python train.py --n_head=2 --d_mlp=1024 --norm_eps=1e-05 --qk_norm=false --attn_scale=0.0884 --bias="all" --init="normal" --init_std_down=0.00481 --warmup_steps=200 --schedule="wsd" --final_lr_fraction=0.0 --batch_tokens=16384 --doc_mask=false --steps=11072
MLP neurons of a small language model. Each row is named by its layer, matrix (up: input weights) and neuron, and shows model dimensions 0-255. Each number is 500 + 50 x the weight over its row's rms, rounded and kept within 0 to 999. Numbers have three digits each.
After each neuron's rows, "fires on" lists the tokens most often at its 100 highest values on Wikipedia text that the model never trained on; "fires after" lists the tokens most often just before its 100 highest values on Wikipedia text that the model never trained on. A number after a token or word is its count.

L8.up430:566504437501444458541599506461571543538518495412500556490618432519522507471434399418557593550514547484464498580542491509497498514476476495484477526501529529515608467540475516456470447498565480527490641468515443433467413429476484576460487480538544479439519532435524514490485528498418487431460529471514390523533505332459488536649482471556504450557470583441542538539564544492427466433513462528611506474509560535492577470445458474508558488508454488413480509494423435427477524586531564504476503461474431605493420531514603512591467437583471543469525540562537401612490573432460470412539521550485478456537507509477562539483506580487473476506528447637566483479453500498487467428486463497561499559467506507421582577486451524485521496521429535494485480450562468429437502500478518
fires on: "0" 18, "1" 17, "-" 14, "2" 11, "8" 8, "7" 6
fires after: "0" 19, "9" 13, "1" 13, "8" 12, "6" 9, "7" 8

L4.up179:559460453437427517487432464523415535500523532457562481528409576505559442547500624496517551519462479599485489532484463460529445502390503523493506462466572472605465421512469583585496390461522384466459522582587542495459506605482492450497644535520529483412393486530463508403481529540538462510545455546458529394539581546547568500543488447492481457568438528507502450481493505424562481580510509479531430481485507471531547445446575466485503436492458448546422495480492551466471565443441453534512593528541509497580431544473498562521436553511566539455485419499429549551562532453451495539474425576529527564423528512495488606564497485464505612472576500514438516509485434539553485502450491466451471610562472571558517464573486517526453442400498527512451399438487492466480503447488550
fires on: "-" 35, " B" 11, " " 9, " G" 6, " St" 4
fires after: "-" 53, "\n" 25, ")\n" 6

L8.up579:472573498474506523480408486516483464505496457572533538576462522537507585565447543536548467484487406475507528425648496441550404500490535512470467485492468472512477465471440504541552459397556491487515535569462486525438553504527474615542481447402484499541572529494540515431528567401536466588521457497501589461517486403558548402510478433536533516480502432502484447474607449505427425477524571456535575442510498515464487451447497488481488577610612624490468590484448535447415513490463413514468472566489547409604463572537515457430498553462508552581454489447394496468637549474513589580495547542494470555583535424465501448460455496497549472504450488533537523482535543468502448561472582499497456541444498470372483510421422496425480461455558486464514501442456499480567533488495522
fires on: "6" 19, "9" 17, "2" 12, "8" 10, "5" 9, "3" 8
fires after: " " 44, "1" 35, " qual" 4

L4.up544:477465426481492501541535486521538516423484561522510551399500532452415630505574536459518511577473467489477484539549490462460613550606470592496450492456496491482529375508540439519444468544509404530497464470538516437593466446505471511590512519584521444601490517434414491548532522503432575419538508512546519481504538544487440493507537543485548411487541565479510474469500515475499471560503542497462486498470546375469397426414514481458487442502539547453475392587412568410558441517486564486465525472592522502519444507454481472661494502460532499479538512483437498572528571485521536523530424464503639540461485583486511541525571375451499502444526481473540465515471622468570435392469531489541530427460471553555479436526485399458524501547441503440523511529442465547588501488447501
fires on: "T" 16, "D" 14, "C" 13, "R" 12, "M" 6, "J" 6
fires after: " (" 29, "==" 24, "-" 14, " =\n\n" 13, "–" 9

L8.up204:559444543576456498566613592548524610434505583544461520457491481505488462501508472532500549554541536459537554432522471500476469483521400485531432579564525565539590458447451484545454500510488532448443505390515346494453510519483461531593480529468456472446511427562511548504480480519468436523526546519462571510465476519539540562461364437470555496482460551484518554476515500461471586414474490598475565537497478603551448557457449459513490526528478505479493460457545524503479451498441574424597463481491406473433481492428574505533472588471500555422484491521485524470483522496453446555485439485528452540471615591589524571523536434562448510532503492529528497529465468433530395455592544575476402476444439404480440587457460603527490448520518514480550545554579466533516462504368569
fires on: "." 75, " d" 14, " is" 5
fires after: "7" 12, "4" 11, "3" 10, "6" 10, "2" 10

L7.up40:488527462447455463506503513504472516398498549508434461427460590501555454487496578585406443636425531613443521562571463439453488494474516502479476509452448507507440569497493434588515465422551390481555501450514486493440496396521499509553521583550481488495531446445587640527377511485533481539587492480496536461416531470499531603558571497452458421529433532440474433549591460504535470457541581465493493526500505532542434492479483459528482534490498607529500552551501527479470571514572497445464510534566512456493559503491497522502528506505494439542410469542478530541492575510445492561481569550474440481448468512446395530436420528449416514478535435501564567556563533551554626537448535528450466382525536529495483580495463495464607458505490441479549443407530422611482458529477528
fires on: " " 65, ":" 29
fires after: "-" 42, "|" 17, " Total" 5

L7.up733:525579501548489522451549522387567376435466530478496475471511520534539551445444575554448447457437549519513565476490502420528440432514633550572513432487562546557548450409533520388486514395375503398444483472491541583524545447499439500583554424495517547531529480578458496494420436475522519522499497524559411386470542490524531466490556410528472571549501482515515394528464551371479575508537535424475562492455449495566499467467479527547539490493405548516537524441446462522563552494448526491507489448577517551545407472497484486498453485497462501498483501520441554455497608498491430566450483519447379549581580449482438534520375489456464499518521570443509587507504449522549577475531575493590434472520501535532520516489525472493417526562540553490478479483558507557550417492549512
fires on: "2" 52, "0" 6, " E" 4, "3" 4, " W" 4
fires after: " " 47, "-" 12, "0" 10

L7.up530:529549555554513506523507510562457520487492472455484566465477509502488484451522491404515448531503497432439546580520521549561543515409482527512632458463578472435486499567603632468561432480446593458496501462510463463524540487535617433571525483538581479549574522382581475596550474484499535460522476542520432461512493453561472504564616477586575467410505518548523496462559470529467482547467400541444518478582469425463416459460438552479460532489479581468376472537481522571392435417521569559411482416477476456643505494537589506458533504453458492533473501474520525507540551462494471528449351451504501481552508500564444473588515466552565522582491511503433490531517492464357516506475476541501464498501520437533464556483442436519471553474494491525437595526495458484570511493470482
fires on: "5" 16, "2" 13, "1" 12, "3" 8, "P" 5, "t" 4
fires after: "." 42, " " 10, "," 5, "–" 4, " G" 4

L7.up1:414548480590425498477459508510590467531498547494427527441517409524558454420412520455509445500490545366515569545573534472551571600551460515479482420432541494425531545390452523444397515452527430523475546496512554419495473590438486591484598481515508454523506492462517415475561446430498449543511568489522456600434448493555482461516526411492486536493457492531467530485528487521561538520566499559517501513484495394532460503480466560559520585436518488462447506475535407471522489621517467488540510508538498478444541456533518504465460487535557566614491499470520545526471548525402503471553464515427405526518543433553503542629479555497604507468518479577540509478597422454397513496548528441473469456523529561516546592425461431462389512539520533459559472449563501537478521531523373
fires on: "1" 78, "2" 12
fires after: "0" 71, "–" 8, "." 6, "-" 5

L4.up950:466512458582483629455529565559505513459554505420530488497546541530461481391394523455506497459595547440512468569524464481548533441534519478458517532580427594498483586507464446437513471500507507508504442602511441428397495521551467529450495448538520489441531545506496446563432568513426437599406561444532514425503448543482538502492449490478438436559478515541508504491519388484517556588521486487539520450477622455488477399566599618436491421475525524475589489494494437587530486491466472514555573566491517502459556472474462441491464455491574531473490580453487517469524429507486497529516538473479420573599514443390455555548482486514488475534535464603552487425598554570549506521473500535387569562455540409504482574431446469411555537523532445490441458550491496453471451497454564
fires on: " |" 18, "1" 14, " which" 12, "2" 11, "9" 9
fires after: "," 16, "9" 11, "1" 10, "3" 9, "8" 9, "6" 8

L4.up131:536479515538474490465411609443509395535556525574522470595510414493512493597495609483449445499497501436591502512452429512534434555458545581490480449514565421460494492462480554416550521506405437499476502438556487611504460524516500533551579463464471486476454528595521517519524476464488422461479464440431490557489499443535591440494443474594485499461528561511494506600530443535420567569555501521555541568469488480525465534469533562446463475425599525496522513560464536605476542516375574522576429452558457567494539573499407575476577492560636425481503492493508488429497505536505566549510445538545434516562453435458472550499525459428520494481513530424469508499440543456530372478560477420443505501431511537551488499523492491511468595427508501493468409363479549542517524519561500
fires on: "0" 38, "h" 5, "l" 5, " j" 5, "a" 5
fires after: " (" 30, "–" 17, "|" 4

L4.up722:484405522545459498552523478509475465446468481437456523566539521588506474498544578532553470564451490544418550560467511494458528521532471480438395477449544549556485527569573526513597488526528507478431461544541508558424450454531465492542525456453494568546565527523499435402564419582411494383486484493525458507472495540496465502526502590485505549392512429553505483568512517511447540456511501559416569580458502567520459430530624521516379545396421404448472486362575467446530534523505475467503534463542419498470436530508565534468503464535558522536549449524507466491512531523441474507481479387514449540505491469582436540571478517506457492495444462524548522506453542542521478510437515441499560534529385491538361452560504488523586596383538472498578535455547556658541480524537503
fires on: " |" 63, " —;" 10, " at" 5
fires after: " —" 21, "2" 14, "1" 12, " —;" 10, "0" 10, "3" 7

L8.up51:511514525507466535514469536450509537503444508528443534566442392521459586448516578508563445601575476500516591498512428433617455489583406607431532511580470419558497587425470532546457462464474518466498500485547492485486513565514451522521464475563534541619476601545477494492528476434447524497462412470452472641497540516493492588586518554599491583419480460515468477470479458533489497545526529507437460490524542473498476486534538466421427511463538445482502498471440499500426500522585437392543452517457363468487554483487571548530531445486462461508453441485481612536492594517532527525499512534560455572429401521513495540524518518578431458459431520472526519485451461486519453468509459471506478523540425493505441681487531576507492494399470502513526507527494583523488372606446462
fires on: "2" 17, "9" 14, "1" 13, "8" 11, "5" 10, "6" 9
fires after: " " 36, "." 14, "3" 10, "4" 7, "7" 6

L8.up693:577495447524457456475500556468449425466438530526530459516531473528558540467462475588576610419533535516576445471546434512552458517489531574414535463543525503539546404502521494424470501502509521413391492572489450486552561485502606509594467521450545481472426558560480584472430413506503434507540463468493513537524578493462501557509486413490480516475517511508478475455564527582473404502516433504510580479514578470543550474465429606544491472442438442436423442540394484540502404511476452555497428458508417560443474524522542435542563421501483511563398460528383465543547539529437573544548509389505579542478509539574468464478503506503559486526458525468489472466489533532517521479533421453456636556501570353562486535527450529576528532515530424525517507486497608510619460496506468
fires on: " |\n" 100
fires after: " " 64, "2" 5

L4.up253:518565421515427560567494556503452545568484467570502492396467522541461608577502592482579570469436549506536523469437518547497523473442434554518507465525358432478519360560533541486572488418524517486569509566459508495476470563408486496501491464535633508480418509510512491507454572456577468461558460470491521564559478534448518522528622440513552567480499552457582544487524454571427455467480474525510571501466447434485446531595508482500625435375491557521464522481429497467494530415576508510535463447452516590525476507552486437530383525390362471470493480460484548591456523459474535545518466489514442456410477454416504508485555413423507457535494507525538544497542391529579483543499500474502427502540494500572461564532505489513533501467504523548461508441462540476500585459549458
fires on: " " 69, " Des" 6, "1" 5
fires after: "." 40, " " 14, " and" 13, "," 7, "-" 5, " ISBN" 4

L4.up375:458517517423501620475553529486462479440510534574519514479556480463541471482486510441574509531580571451494602568521451544529461493576508495509490453527540539530399448456558514468612484470497508471448558493492547410479415507476615515466510467579568529392492462534486541634484485519421395519470493506483471538522477500559517520557484525483537566485489405422586497432488434449515482539510476446521579423604495512493462426511499523443465502400535509428486520503578564531536500520603508456432589471602437523485494617529466498611467502517491506452509532475480546514473547495476420486491519510361443430487539506467442487486531485564497496574486453520494527500458608546520585510446455427502454520449456524466442552458505445483540567434429401497462463506431668514460615487459512
fires on: "5" 34, "3" 20, "4" 14, "2" 12, "1" 7, "6" 6
fires after: "." 53, "-" 33, " ." 5

L4.up312:495436527531476581465554533517550625590503453335525548551449515477591521485604446462526435444534478474480537461471477614525490561486517547526565428464470563451453443483445558416543476499467539567487449492518499496557462505426484574445531489507474486447635523502435503593492503586483493578507437479522540503497481570492520456429527466523493416509424380579462493501513460511512494566562445458513578405583543501494491471424411486510494456531516476452500531384461511474410451565563587484441509509527483530565524494597539456522573442614493511510573523494510558495554431477539409443570580527475486467528449535536485543472440507518500587474564517502462440523469477386556421497531523525439500463498371534497444433577483528559486430490521482430437556483557476485514496540431477
fires on: "-" 45, " Total" 11, "one" 6, "N" 5
fires after: "\n" 23, ")\n" 22, "-" 7, " •" 4

L4.up743:441515421491569515513476442489572504442621458559508508467469491512541558581536378545607569503514430471445518559482523513439476472494517541502549536478424458486529428534526486473541545468390472453506506557582497445527530467518561554478467521501427479526481505500460575523548542525583441543517537451426480557544453550508520612581414469597512523483492540521477452449471445402483427512484483526459523510579430506489511541407518438440499519487432475510436430521429577390403542557545468532581551419491502452520557579506524559595457509512504568486568506473404534483617459570574454458463411414510560466497473563506451534484473459485497567469480487454443515558487493537557544498568485420507475439464527528497557602505458646431516551529431411550441409467493562557461515445486504
fires on: "-" 23, "9" 14, "5" 12, "8" 7
fires after: " " 56, " re" 6, "elf" 5, " co" 4

L7.up354:510408495514441508471416458473475544427536467402472565494500457516559569551546505550545444570446519487494476484530504450502476497548460571442498481495496502559484429511455499546421495513535443491519495456470618446386490447565495469523428563478455481454486531532548478475504446543487474486516477521460492631586466414428450506497510484543521519515434442480536525521522512516498507468445507474536400440548451470560466521492509542493470619520593578552487525520466602410548456437500502443624541479380443453439522582531539524516472530463450465559543453446500529421576503479495574511474494429481460601498634507528585506462631416506499499573514469511502491517441511541384534530490507580452539465466491448390474595584401476562539469474541498462518432541484604476548502635501586
fires on: "8" 23, "7" 16, "1" 13, "9" 12, "4" 10, "5" 6
fires after: "1" 82

L3.up68:519506494590424520491444462536553522521628546499454556470386573472565446490488598492461582463548538542483531438497497446518491493443489568472507463522508506579449390521507522546512497495432475465573556499575496559530577601529532494443489509526486464438503521559443438543595576517572482530495487471557579425503505477554432507521455471513467522491492501446514586486473469438491461411482452500461541482442484478551515495357474528517432425439478442550493508450504470453392516416496483475459454525527592528597426573438472528526456526514542436523582497630505417522531482491466429576531395502502468507418492543410514601560490504543571526446582529472548577544568480448540399523451485477436542466443495631562440536518502527566546465416528399520495432427431510532472461508492522
fires on: "-" 65, " •" 6, ":" 5
fires after: "\n" 51, "-" 16, ";\n" 12

L8.up246:480489472529456506451530521525461589516476434458519523555546465582520523479479463466517509407473659522532497585510473481453525491469593520474536487427424542534445578545448491477515517443578503492482516544556489558424459479495469513516460399457527523481469571526529459447494443532439500458592473491513496448546512532550458368579473474495368445407537398479475523488579526528524500529479435523506470459479594561576533547504491385449498622495536484440479429415505422431477524520525443568476509513505531506480602565458564527472437505524534571450447574533521518578546539446384536523460453584487496456477424567448536482375405473541457506384532487434588491554605534509496544453497496444504532504523506449569429583416421495550515489479505515534547520463553530520497453621481526
fires on: "1" 41, "2" 23, "4" 7
fires after: "1" 40, "2" 14, "3" 8, "6" 5, "7" 4

L8.up705:524516448451441515487564498478488475445461553529526511612534496430521510524470577540521545445494429564608380455459467573586488532402551513530565531559420535532542580492461504530479481414584518476558378631506440443454484498510506502525480515539504573459572546430486510475391557521521490479487574477543439538560438502460493560487514492495516419461452471570500435474548488474483490571561603531584471501490555426533448377502467481494405473458433433527493483493551510541455457455489499468507483390494449522538448513545505535477469538476550590576431525552421475617507448482502612494442463495546570503497535518544528456509497536452483373467526430565473490561491572459495379532455453530578562437544487558476632540515544476532466481552479465494567491432431500564494454439490557
fires on: "1" 51, " prom" 6, "j" 5
fires after: " " 41, "-" 6, " a" 6

L3.up808:460543519485548435439522533470474480540411547531634488482505582522466484458573489477495521457474421461543518554547537520549541589513416556498569517453487459475517444513517560528539488502526379495503440554552507398463585562517521493471478449527477469472575499521491406463534493509479574454511601506475479552486414482510529563480453449520476494552504514459562552509436450540548639524486587503424445562433547452487434435461405534414496510511478450469411506550523554541536514511433530464456575515528429489430489494514432474487446486516581479483544500578452575630470451516439491454473529582501584415508519386475366600543520472582595557465358504475494453536463491523512515468419493504486522389426498516533519483486535385551508515517445518475596481546528520508474532545591570
fires on: "S" 21, "P" 12, "E" 10, "B" 10, "an" 10, "U" 5
fires after: ".\n\n" 19, " (" 14, "\n\n" 12, "===" 6, "==\n" 6

L3.up766:430451566503490506495495544520426573527472477404466475558515506483459493432494477440539523567555450524356542443513494575510464544511422524480464479586527509552430431540528477592479611507477520484467436535525492458462478581481527506452553567495483544493528599530450432551439386459522446380520502611455496510423517624513536557534480495561494578500513451445503504555515485553404538500485490513481418463597479385516428459487516489495450557433511520483488510482500487533553557564540494514542598522572404455520538518456549466539442468553498575509516455463479554547485434523511536495475505390451416462550517548609464527532597507578563535561569573576501506452486506510526530465454447476478391579528419469556385572475500511485435526438521390468466479487443564500517491551388499
fires on: "%" 51, " were" 14, " |" 8, " from" 6, "3" 5, " million" 4
fires after: "%" 20, "3" 10, "4" 9, "." 9, "8" 8

L3.up700:416508460444447613468411474551481541476566447537470463592487533481542517452520526515634576539535506513563563467531443468602525509479601432437539568495481462452528430459477529477532490466419563470480560481503541493496452473483457462486497498399502451482566528515503408502423486479557516491533551505459491480444501477561562503528536591513514563503451423471566418452625586460532509414522418549496502515607477570448557481524525473474559583423606497392513521529514545471523523450422492433400419575494503518580495564521527541493404603510333467492548459450512526325474521499507482555431509562482507468502448506519445432441485573477501460472503579463466496531566463432493509529517498488527566498454468544580491538512481564451530528437511489533524456533525547528515554471525399
fires on: " " 59, "9" 19, "6" 6, "0" 5
fires after: "|" 51, "1" 13, " " 12, "2" 9

L4.up903:446560465519446556500480518511547475493603553593479484478493461516514541529493531458443526560519393528495511620416545472536467533532471600501481477552527533412517442493544514525524520492439447476518538437440530497599446492442517575497528534534547488523531491530476501585481537512417554456491512425507548527479520532555575572517474586551548477488474440469557436436529426463557501516440535473430492522465511549524527530514511539542481489474471532545468458471588520432550566514419505381490582482529450586542499575547559488501533491572404523497396462487434546443490502542497472510430444399471558498446522552478486456448519428580516544412398423502513452470547401427560508524449470436437478518557441506558538533398463595370516405490506551518507411487586556540449456615405378
fires on: " " 60, "3" 9, "2" 8, "6" 6, "1" 5
fires after: " " 34, " |" 13, " was" 11, " were" 7, " of" 6

L4.up530:447449427537502553469558557477502434441509471545541605430486464465494526551504474412493497527540491404526504600506463581507424611516566490411458519511552625464492421517548444559572438513478415477588470545524550486465494448493454472487544515535463481521514591476447442600555520560502444362471529478428442580484542519469430504502501495562540517516492439451535520374532357619538492534491556572465479519501511464546501448449538508482561529502526491543539510575440513503511549459582489502452606491592464526497512564561534542649510574511527435546517447525441492563490496454508531473374465499559464513514398574441520542444504473494491461592515461476568450421461450507529521461484523494469495440548535490525443515488529438403433555508416578557509461438491537520533456487540430
fires on: "M" 41, "T" 25, "H" 14, "N" 11
fires after: " (" 33, " \"" 21, "-" 7, "–" 5, " Mc" 4, ")\n\n" 4

L7.up25:441504430475550476465405604503534430537528490471473536610530523483504580446543540517523586561492536506516469555428499493495556502566479515485517470533528449496391476462525495510472466566424491518422505589533443489471506489504457435478458519483486459534540556412528456435489552451481416479440507481475523397553479595538531530499546468491476427454512450488447501475512407498429502501538505526514561570541480456513445544517584452567524548416453496413462454500454498486506509633484471504520450505565513604458546465448611469542492481510535445493546451542487539516483541536446474366567507385404494517523492507591451501472562504459410547558587537538602380449478511468385559451497498572598372559569495559628423518560498494522530514493486553484440558458548586499456544483554440
fires on: " (" 25, "0" 18, "1" 9, "3" 7, "7" 7, "2" 6
fires after: "." 24, " /" 24, " " 21, "–" 7, "'" 5, "4" 4

L4.up112:523500494492450353510467510471433479478507505518589567599448443490516642515553560411440457566542482473559471545470497411428503508446496529577514408459539496521642490533499473557459471504469560499460511503599517578533539456394502538513443483553518541529508548551525560479449473554459384545485485466471479571557554505482549471476455457494478513437581446522528543516432430520512565456459521480547476440618432474535506470435534554459459531491470513430519500537427485510479452563405526590464553562569517487580463605509472562509484535516546569531560533444461487511472520556344531520567460425577419546583451486461519457517426509484546495487494450391471517437439468615444457469466527490488537501525522472472506536458505575454492513506486414504447548442555498495603540382534537
fires on: "9" 22, "8" 20, "7" 17
fires after: " " 42, "–" 14, " (" 7, " his" 5, " the" 4, " |" 4

L4.up651:474561535437451499373492569542515474439437440474489458470469546549568438546523561378491508496663409469417560474494528461502546538585405420465503542595539498474551487471492463504540438517418426497501510459493600419457502531500559491551526495575465504487573484511425499500477571584486460416547507499511535584489473507515481532546504503546519445501550461532473538486501501562446481511450516582472591450473459511485465402441493522527434541433567514454508560407490563518449420550545508417533528489524412562566457534498448494510572589600465512529422481424501626400473512563448597447536509492444469481524464523530576540527470534512533595554575471535620554501500461425544476483458458436525466490525552529476528473488428407520476473540511407421511555473529554516525509547408540
fires on: "1" 18, "4" 12, "3" 12, "5" 10, "0" 8, "2" 7
fires after: "." 70, " ." 4, "1" 4, "5" 4

L3.up471:623505536523417490484492503487453516392580596498549497444461584504492497459526525436459567512454526543386566420488499437380536483480504471489520553472470545561584483468536519490572557475543511515553583503391510561438576509523458453472505428495554527448501469546439583471469590413518555515555464466463498508455594446573537462411480459525403593619425476485487470526500556432564507521473564439437484529408563452474531508562507518496521556400471469579477511500482539554561498516443537467458404620484614509517532506442546518444455494429588431513445481456497539518553424492520544476491443525547456542468548453498487408538424541416514548503519523414487540546467486478550498406452619538485467442525488520531563480443495573540527537526579437461520487535478488542502567508416531
fires on: " " 26, " •" 16, " D" 9, "ST" 6, "." 4
fires after: "-" 63, "D" 5, " •" 4

L8.up990:522578523579520500475469533535504476543570542613542378518558533587478488497395482445478504505459495533543544499417554453498516466505526466586552571457542457468452463459517541420428481482459431494581520521521491426505571534474489454436566533525446609492523528499456480562440501549457453555480495337499514482503499538519495497413440555564589361463509502555446538533487466537484516460476433561463502495476507625439468542542497455461510475442574501578455454607442447477414412555454570401504553535585423487445400451530565415566609539537442445517484517518516513500508511507434503636563487458523469534431529525491487587526523455516447547471528539427573507489540439557504427515434519453514522486524546524528488505551462386499497556507485563435524527458463415539505411495537511
fires on: "In" 19, " In" 15, "On" 14, " On" 8, " of" 8
fires after: "." 27, ".\n\n" 15, " date" 7, " (" 5, "==\n" 5, "===\n" 5

L4.up959:510495456424457526538412500472556475485488551508557611427471522624462519482599467418371492528563512470549456497460455366467484482518485522479505547518480467514485489498550460458413584486423395482447498461513538528436480481506533514516574439512526496459520500458488512454467483472408570579547548474521477499627560443525533584403457508499557463553602495472539500521553505443474495478539504450498525512547460573477566457501488498505533471528368452421548487490460508424417540574513579525521617455522476491503487529535540515557505571387561458459371489468654615484491497488535533448482476479418509433504543544367572521443565534523544555525527439490508557419410516491552482540488423532555436524493456448542551481534494569540429400518559513472547459506506490507440473518510508
fires on: "2" 30, " between" 16, " (" 15, "1" 10, "3" 9, "5" 4
fires after: " (" 34, " " 24

L4.up777:533558450540521498560491421595549491397527480555522566445491454567432523466522559422621436495518446470478487566451536496477521502613540527475488529433501522511539484620529436593555494490522417414550454441540586423445530494589479491523468465514502413502580474456395520529571529348468509504426521567527413520524381462528530523532478511574441530452434457547528541477431487544577561606456466456453512466556506458481448496433520443522576478480508544527480547565547488562399458439502527570511509529588466520518463568517497551598541484450441500443452501438508561532492465480481477453468504543428446536468477515587527514561503544554504477497467484490508552484476531500476589446448546412592501504425510464492450591530463473468451453494554471466453513521472644541562501430537395
fires on: "1" 39, "3" 16, "2" 11, "4" 11, "6" 4, "7" 4
fires after: " " 71, "-" 15

L7.up495:512471545488478565452617444554463497482455514596519554479461554504441490510420462481460500565510559497475459483510473530419487567505436483561542499507514615574473501422495497441444603526494480462557490538445485498508494494473516487438548533463567540498492494465521480474461633498651434455517521463449457529448493534501556483474410464541408473525470500485437483452497490478469486657445498501478592467588554405562546494493410485509599526455467426511575526452500574514497530454576478494524399604520436456419586526410551517592468372563575568507490524522447459468471469506504529506517618511467528434468352435484498462490504543450512464472547523538548523519532593547527366483515482544505534456502497536460485602469491449436462465488522429465546431465480554468513449564583514
fires on: " |\n" 30, "1" 13, "3" 8, "2" 8
fires after: "1" 18, "3" 15, "4" 13, "2" 7, "7" 7

L4.up688:443499401531507567530538558499575451462530512532426586459491520485576569521556486548447486540555471536455552504487484414476505487534397508539479471593592473404539506480530412496449501481511434481471551526471470475559476511405386423429430492487465550526448498535527480493523527470501501451504462469501497578606560547486491533523407469542554407561494476388576495425444480584472601537509489458490472511523437403523478525446490514495455468479434497429403522513468515610535460514466488465508497479580473443538536561498576589522449503504492472434492491477543552424538597578434449461561518518458548608579430524432517504531499458497531517551357487454436526516462504527533504497447504486437455485668508483539410532533437565519493514525533588544507536398485422526639507517522549
fires on: "0" 18, "2" 18, " |" 13, "5" 10, "6" 9, "7" 6
fires after: " " 86, "6" 4

L7.up932:516531556473531575458482502564522424505581502514475422636491600424497513517543583431463478464542475534492534550498546555600505534477498487538610520461423521477440481510385470511528537537452655488462545500523453582495553433503476373528446496517437579450493483484409486476516428416469522409474495557504560510505485420526493491516502481411533516523448613523561556482557565573513536505472510468505526497447492554588472432536555549502565478380495469445437512421512501432512506523561507427453579487520562479560423509432545390497476501388626463430423464533516454435436519460501466530449571495591428407523484550465515518441431461488502481554534460462553443543473495541480511478445471481465568542479563526476536525507435492464470564479513462490511529477561440502533451599461611
fires on: "5" 31, "0" 23, "al" 8, "ues" 4, "-" 4
fires after: "1" 20, "9" 18, "0" 15, " se" 6, "\n" 4

L3.up440:468466520472487479407559483555436570451453550511453434496488602547484543529456406459492434594516406522531576468543568522486555632556486467582515463571506589493472507427428510567499593527444552494433462545493492488512432471511549512592483436525460449421526511530571481618551517565495412504455494515484525505505500561431451566509506484550516526475564418531510486491505532548420514484552531451535506519509587464455495434526500420497559577460474529512555460571510513424511500469511470534470552593546498539483467438410430389465507555606527586560512511560619548547460485511466429467549459408420459534495483423554424471521532506473516437532443509517544558555548545500521536418501499502501478499522413510530427551451498454390536424402448451503445522527473490412475624550404492
fires on: " " 61, " were" 10, " from" 4, " of" 4
fires after: "|" 43, "%" 18, " |" 14, "s" 4

L4.up500:500447506487478431553461430627568513484589492461507463514545404495626338432438512456491506507548524461527531393569424478539528426563543449625500583482455519473473517553431569477535481415498454495388490527546592478484443461531469552555433465481565494530621619539509453523502518548492499473507431533436506541515501472504532512470451513488513507501464447531486570557522442567484498465547558501518535364448485584520526374450508605514525533464432479492494386495569470436473520479415470525489479449505498438587549447546530536511520539496497501520465482418557473555535456521521476421470492472486440451479464478539551509479529560512476466552473555515429541456585507475446491499513527533491608511534403485544547571474439462472499522527507535480611549544415520635559498537431470
fires on: "0" 21, "9" 11, "1" 11, "3" 10, "7" 8
fires after: "2" 16, "0" 14, "1" 12, "-" 11, "3" 7

L3.up771:514595411596554580508576553536603453544453473511511515492485430535483533461515529510436475497482524390565507583498496521484516463462501467498427475435446518512425498466563499444494519454418543432466518466583453486441562487537518497514637533546455466494516595423449516412539544423487504516508510455508532505506578492446568486420505462568589429486515546504491516475512362516559578570503559471469467601513497476443458459463509499431504481500474511433545557573483495505503530510475484406482540417467456481559538582562607489441610489459572552420548450464587479559558574507483448382385493596531516429475500491516401553543413432445496477508524611456533510440476510500511492445490487557530474444460509532583475516523581484514534485604431541502383464567544515463554504509494486
fires on: "A" 28, " t" 13, "2" 11, "K" 10, "am" 7
fires after: " (" 28, " \"" 12, "==\n" 4, "\n\n" 4, ".\n\n" 4

L8.up244:524516563377520479553500580483509569495569520513516501413478457491568512402515524551485596540462551500604585472552467507586488444466407533502487521468528491555481683530520526492491460504622551423555455501441546444527525526482516597514419552566497425523511582512425411539494482443497490503500580466503460460591404476528486488531491498550580563438480547511480552482520507530531486503457540520488508516541509449492475416446462467483489448497508525513497520539490476545500467516486561496593512447490391533566478469501452550486434512517454548411602561486439516445558515506410547533525428475450454480438494558435482469391465480448551391477474450474586345435482474441520427536531549465455520566480416500475385606507479536476481533522554481498579519510509461577430486425465591
fires on: "1" 30, "8" 17, " R" 6, "9" 5
fires after: "1" 47, "3" 5, "2" 4